From a checkpoint of a small transformer trained on Wikipedia: LayerNorm before each block.
MLP neurons of a small language model. Each row is named by its layer, matrix (up: input weights) and neuron, and shows model dimensions 80-207. Each number is 128 + 24 x the weight over its row's rms, rounded and kept within 0 to 255. Numbers have three digits each.
After each neuron's rows, "fires on" lists the tokens most often at its 100 highest values on Wikipedia text that the model never trained on.

L4.up159:157151155118095139108096151090100116118092123154161122194130096147123122143094104129154104122120104116128144115167152121133124152129127120123138096092131123131117128172112146139129131149117095154116114135075177128126184143133107080128126121128125142091099151109112163059163135161093090144110094118099112114078153102111100134136179118130152156099118094095097161148105131130141137107143
fires on: " c", " ca"

L2.up756:140134145130156117113094126117167119135074156087163093104100149124099125159095141123147119113126132093120101160191170167109096140128079115185178094127136135161157147151151128119116124132110111166108179076134133118112151139163123105143128124090176120139148137130113117155128119174170123119098055133106151115175112113144125178163152164118118127143181077126150147105120150127136112143138
fires on: " |", " P", "P", " 1", "."

L3.up60:104134162111109150172190147136084141159092121136162144119138126101152087129104146168125116140162121128151111117138098159111125105104166142098150124106146130113148138112138070099124125150134125147148097135134095133133118137133119103088146164088113109164121129148116138059112111126156149116150131129092134079074134142123123145128149137135149113136106141097087106149140074124144116152145
fires on: " at", " trans", "ke", " At"

L2.up491:147154127136128077123106122141134120108116077179144123138123127130098116143134102115132153101108101135146143138114110108124129148090074148134135112126110131100140174147123146103126065093136138152132107156136143132138155156120110091155084137072128153119127146140140160075145097119113147149131135176099147136197107163135107129137112166114127145121117131119133120074137143087134119133190
fires on: " mi", " sub", " post", " match", " sp"

L2.up378:126123141157131135132124079098138125119138123097128101176139164158158122140128166133097137115131162153118175148186124144108133082145165132141117099125142109101139169145113134165124113115134104156158147175117126128130122108114120107088084127127147191107155116116130091159177099102144190108150124135131156144164093114102091111119153092156116141158171138106118139122149136142100143094116
fires on: "g", " G", "G"

L10.up376:113110135103176131102096151176141114095174104127130147121107087148090133099124148141081106106111143117121117144106150133078145131143129090157150135127090159079162137159113143111145068151141139132132122154137158123126133119112140132119114120136112123119084116121087129108088130140171115126131129142117143165074093122079171112146152166148118068115146153105113153072155162149122101110117
fires on: "s", "d", "ed", "ing", "t", "pt"

L2.up123:127119131179095167141107108106163117113131168069140139131134150147154181154155165147093166126160121163141134175138115147128078100157196120120098118119130101131115135178140142127147109142125108106149141118134117139112168102126068129128111138123174141162171092113148127123109102130135158138146163128133153099151107181101127139132120126134156134166159173124150117090108155091088108105081
fires on: "g", " g", " G"

L4.up178:109106158128147146080115123163129089122156156129117130091095118149125142154138126147115094118110096157170156131107145100092112155141145092115138095092133147112112130101111163125152140128139131119100094133123161136139122123154128068134124138111098155136100134101184134140144143121123130137162124114126139138092065167124155111144084171092114095135168153108135165138150133113133156119146
fires on: "ing", "ed", "ting", "duc", "ta", "d"

L4.up283:088121168136123131149169103151135147127136123114128113122164128127124099126093094128092114143153108130111066128122112126135124145114145150141106113176163194150143119136094111125195149122148097114130190123114151094074082158140144113143135111083108112151148117120151129112128151158122106114109145146144129111116112156127135167110080156144096133094128151163133113151113120119145133118142
fires on: "e", "and", "ard", "ion", "ad"

L7.up432:103093132129080144115144090111163118143104112154122081134142144156112108123110107129150122156076149160132139127094140175099125132106104096126127140161090138117132170135146106113128150131135134116134105162112155100079117131141129122107121135112139123088126159120121074135103132147139157087128136171149127130126160096134127130116049108137106123127122079130130105084105137171109132105123
fires on: ".", " ", "house", ",", " 18"

L10.up149:120125134117117122150092087118113135182161123106107168144167129140116127125151115160122113152128165152135084132120165114095163129091161147163131152136109143115117108145135109119171119125121130134121074103139143138171084119126088127104116117123133138118134092157113107131142140145142111153085118132090110128152117136132157124179131144122096092138120127105117128171113100126145131142155
fires on: "ed", " from", "o", "ized", " Bo"

L11.up247:118140085133095172108149151115120104166148098120132113113112128104142100161159097137121121108122151115155132148098145155153146127138143074108137135095126111142126120100122121112115154121143144152136149136090109125084134189139098115157136101133146156130105108087142102162124119159115119086103144129161110124124099131155159127119153154138165102129100105073115107125126108140100134095138
fires on: "°", "′", "2", "5", "4"

L10.up627:119150105108142139120100116132133150139140137129154107140113148124130147115102148123116152146137138101171155137201155144143137113141163139163093140129164166151146174150103120134139153151132124119120134167177109107162149134148113133101110158173133139146133122142101107174140102084129119111173102142107095131115133105152136096116085083115164099150134087112097117115103151098120127113134
fires on: "g", "op", "al", "and", "ub", "-"

L9.up609:111116144107136137131125115144146094163112129129099134133141120153167141109121139155154121160175122078178118119125142111106155098117131170104118117149105075114112144166150131146163175129136141125103075111103068131148107085150110162116113126126137090167149078151134128138132127139102105174174112154078099141191152162095179146129115141120143144149142128142145116156129091115169115134148
fires on: "o", "hi", "op", "ak", "ot", "ed"

L3.up746:167165114114096154109126111090122124148145103106106123128143170150145144164148099126118078142130138131112151146149118135137140155118121109140080146112117102156126166118126126141128146163129143140150102116090127129162097077106122134107166104104122129177120080105171153114129094157161129169125093125127112149160147131131139090137139111139119103107118099159153142123142134127115143106111
fires on: ",", "da"

L2.up734:111139123116110168159124137140114115154136140114147137166100152101110091114120105154082106092156145144084129167158160107149114106112169135123141097128122197114116167158083136108134109126114095108112129119133105136152132130114122131109148140109167156138153158091093102139126107132166101132103144135125129143153138087096143128120119133179107132167142114114150101107147120118145092127115
fires on: " Qu", " qu", "ity", " Gu", " wh"

L2.up586:119130103173114115130144141140137100170098139134113156161140110091106145148115123171087137120128111131138153165112138154140098150117116142152093078130119085154128176131120114120164131148117144144138079107140111102134105115160097101117133137136140132132153146117133137119106146132126120140155111124123092107076150121139130150074083138105138129143137113138152150123151149126136101137138
fires on: " the", " 16", "\"", " 15", " May", ":"

L10.up596:127125145108109185127138091129138087112109143146157127126155135125079115124115118166117138103106163129115162089123180154167086120099091120110078135100121150076115136125147101124158121136148149174095120162146130145094109151136109133101121170062104118086161149149110124098145131147151160095181146114125187096107111132152104125089121108108092129113162137087125146086121131140101140092120
fires on: " ", " 3", " (", " 4", " $", ","

L9.up349:156106125082106099168106120092105162072078161138151158122112139138081085120099108151108139146135130128107135122089105100130068145135151166117108132153165137122158121148131142113146160141161149126136166099119150153097129115136132122093146154108125100150144135136133145114134140106116135132103146121147165128128151135117132119126134083124137107116141120143101115163117099132159107140132
fires on: " As", "as", " as", "en", " ", "es"

L12.up657:171091131143094116160093086133164121094107183148095112131087129119117122107098115125149122077106119157131121114100162115117111169090156099156106163108087127085143192098163122177118122141118098114116126090112127104169163119178115155117136131130111110089168165109108123162140135144067113089115112155128155114177161135088181120104141136132098127087130100152156125109109152151115090103122
fires on: ",", ".", " $", ":"

L4.up175:127146146091156136163125147140140119127148122115131138160127145144125159132144143129089125100183133131128126125128133100107111092105161089128099143152154104108096120118095131137122114148109142153119097122071061070133121135136112190136121152114134097137141147156119131154175156159152125165136110084102134155111117130151188109112121139090119107143119116115105099106089089151096102142080
fires on: "ed", "ing", " up", " to", " back", " out"

L9.up151:112167166144118158158128140156169152174119104154116119137124107144140095092145104149075115150130140115139123154144078136109109155125141139124091111087153124164096099133124120134134139128123141152139140123104147112103105109132095119129114130125161138105048115129143162135171169131143162167139134119134084121100126140118139107100096197101094098123104085154145181161133123147127134165135
fires on: "d", "e", "ed", " |", "na", "n"

L2.up515:118133113115089146126137174117111110130110114103124098152156117107152155139142169159105121116147142117162131107105127078093118131104115125173147042069097119171110147155122111094149135105104132130135108123136124149168143140150144095076129143167106147067130121084143144140127121128146148142108087102146138097176124112134123097145131149096160133112175163144109139144075125144117105141122
fires on: " O", " I", "A", "O"

L11.up892:119130082138174126136166208167158091136128117113111132098135119169098134104155126108121133162105113102125156113077091109081135106111104132117119090088116159121086075122104157121143120164108175135118169118135117127195130152109130119122147081134080133100124135158101147130090097118130154172131110109137129139158124108131172091175157137133127149170123129138114100156120096129145134100130
fires on: " A", " with", "A", " I", "s", " a"

L9.up503:130146127095106096126108115119124143170138157109164114139125144124147141134124095128150106100126155126128099120117110087126091122138093135111079125127139132132133138120136127161158142176125119137115090128105128123120087118143125138125156119125138132150170137111152148131135124095121102130160118093109163137125149109171192148096132142133172140102093128162151095157113100145119161127106
fires on: "ver", "er", " out", "ly"

L3.up31:152167133167145101169141142109114126134102112116115117140119123098134168108121085132113126109156170125172121103093148160119107211124126134118100148113147137153160140081169143176098114158123109149114146120108135097127116095117088128150149120132170127117132123108144112155140109101083139116142126114118130098100151147127157096119158115158106152098151096164134125142138109158109110078115
fires on: "te", "%", "P", "p", "tic", "\\"

L9.up626:115181101148099153160109168124151105122144099146110120086140133159117157109126108166135121120148102117147123121119107134098118131111144151175123159129096136144101184097135128133081142134111134111086110153127109137127146117138113131153130125127126160140091130149101110108101142099092132119131197169114099139138121116108106109114147180134121111084098097171117151114111147114145162094148
fires on: "all", "it", "ction", "ch", " to", "p"

L9.up645:147140150146123129130100143108114113122077088116165139163149143121096132148090128077146120108097141160152156137132101144133103132113127145160101139136128167136136148121163140120105146101119116082117134078132135120166109129116127153131112194125153144117081123151127164066159170173106124136148134156165128093104099074106125166158160104141132123111115176117084125129117133149133134092131
fires on: " ex", " in", " large", "in", " In", " c"

L12.up546:116091128122100118143123147136171101132117095111107100134113174117109109150108120138107136156119162102140146116109104114139146146125133113136136161138073130151105152123169126169121143126096105133066137147137102072114159131119119105117113116084155132135088123121111145156116148169101123106135145143156071125151117114139136123111079077099073110099103113110123104127159126164134134101147
fires on: ".", " 19", ",", " 18", "0"

L9.up400:136114125174170141084108099121125171147133110122108106136112148124105163109161153143121107173139110120103105160125170106126105135144118109164130121136130140053135130172121118150100182136105133182116119115082119111081073074081094148136142125117143136123152087167152138113083102138115164142088105147113129159104108152125145151153097136124087128152118125170127094122132130084118136149172
fires on: "um", "ic", " gr", "ly", "ally", "ous"

L4.up710:125105150080144137131182158163124088130145132080130116108155156132184167148180133108060117105146154141122112127126153127155118161114120102140148151105147110118092092139121129096132137121089142103123099107069130123164101161127113162109131134151152111109116122124137137172142120135124095144133121081125089161136088136145133118138131119111122107130135132092096172101110090124106116107107
fires on: "ed", "d", ":"

L3.up450:146116114124149103149133152130094103075153100122113092137106137095201153129104079128133141137159142132141077087146113111154126108111085110125122136136159123100105101119124131144208128117131148112158107145133115117093127178118169147110151134102152101097134149095128118156153161119153157135144143143136134107125091113136099142104120149097152098123120155155149089133130125089161111110110
fires on: "way", "age", "ke", "hi", "ine"

L4.up674:141113159147138154106163128136126132139125112135131140168081065150088136127127152152110123144192127121067138113143123129143141141110130068155123103087101136122103089107098101110124148132090126125094125139125099142154101086127097119133122118127123140135063071144205121154127165156150129062157149154130132121142132094143147112092092146111092101137117105134138108127129125160130109134118
fires on: "ed", "d", "fer", "red"

L12.up110:154090100155115129130102142149136140169130100110135126188108120118116126144174127142124117131121142122188116152128171117132109133120159146140093127104142142163165125128123121140134123117097125133143112125100125139101130099132131155169134119147141117096115121102164090155094149176148093116125128133103107134102149169092148121122151147099117102132083092095101109151127111118141104182164
fires on: "ed", " known", " used", "t", "ized"

L12.up647:142139106126090126114158145118141148153123170112088127146158141117131076176134102134100091117117106106106114133175117124132147126112118088131092104089147133140136152062138169129141158105167145089120161136130127100159148091157160096129136131133167114128143132098130136089128083114122163127114106144153137093140154143117168114140139105143136141143136119149084126094104102123111134155127
fires on: "in", ",", "n", " Christ", "lin", " Pe"

L3.up464:128120164117120138142157139105072116179105085113135131121135085135134119110179153120151151135145118073089128096126163120156126126125113103144158154132167162094129102196116094091120111134120110113098073154137097126138125091081115121138147109123136153147106114137140164120102089145144149138125099146124151144212133174122135138177146131119138124135111169107130155115115143115121107145156
fires on: "or", "ian", "at", "in", "um", "ous"

L2.up15:152132141145137104123130145109140105096065122161112120164117118158163134095144101111106115091073147145146113122105151126122106163147134160139125182107134145114058133179135104146156179120129116152150146086129116101147130123075128114165113119101143125130115128134090132111105153136109175145112138150154111137136137152175129129129149112129130125126138093156185100113077126113144173105113
fires on: " name", " also", " as", " a", " term"

L7.up301:084076124132118144098163146136131131083129110134126139154182133129104152139106115111152127152154109100154088179119094159121117115138158107091149095154106128122143146133111084128168141127137106112122150124070144152171122132144125086153087126143159140139115135160126076074143172126122161144115141159139102079163106117123121123129089126147128140134116136151141144180117129146090109117111
fires on: "e", "ed", "is", "ad", "u"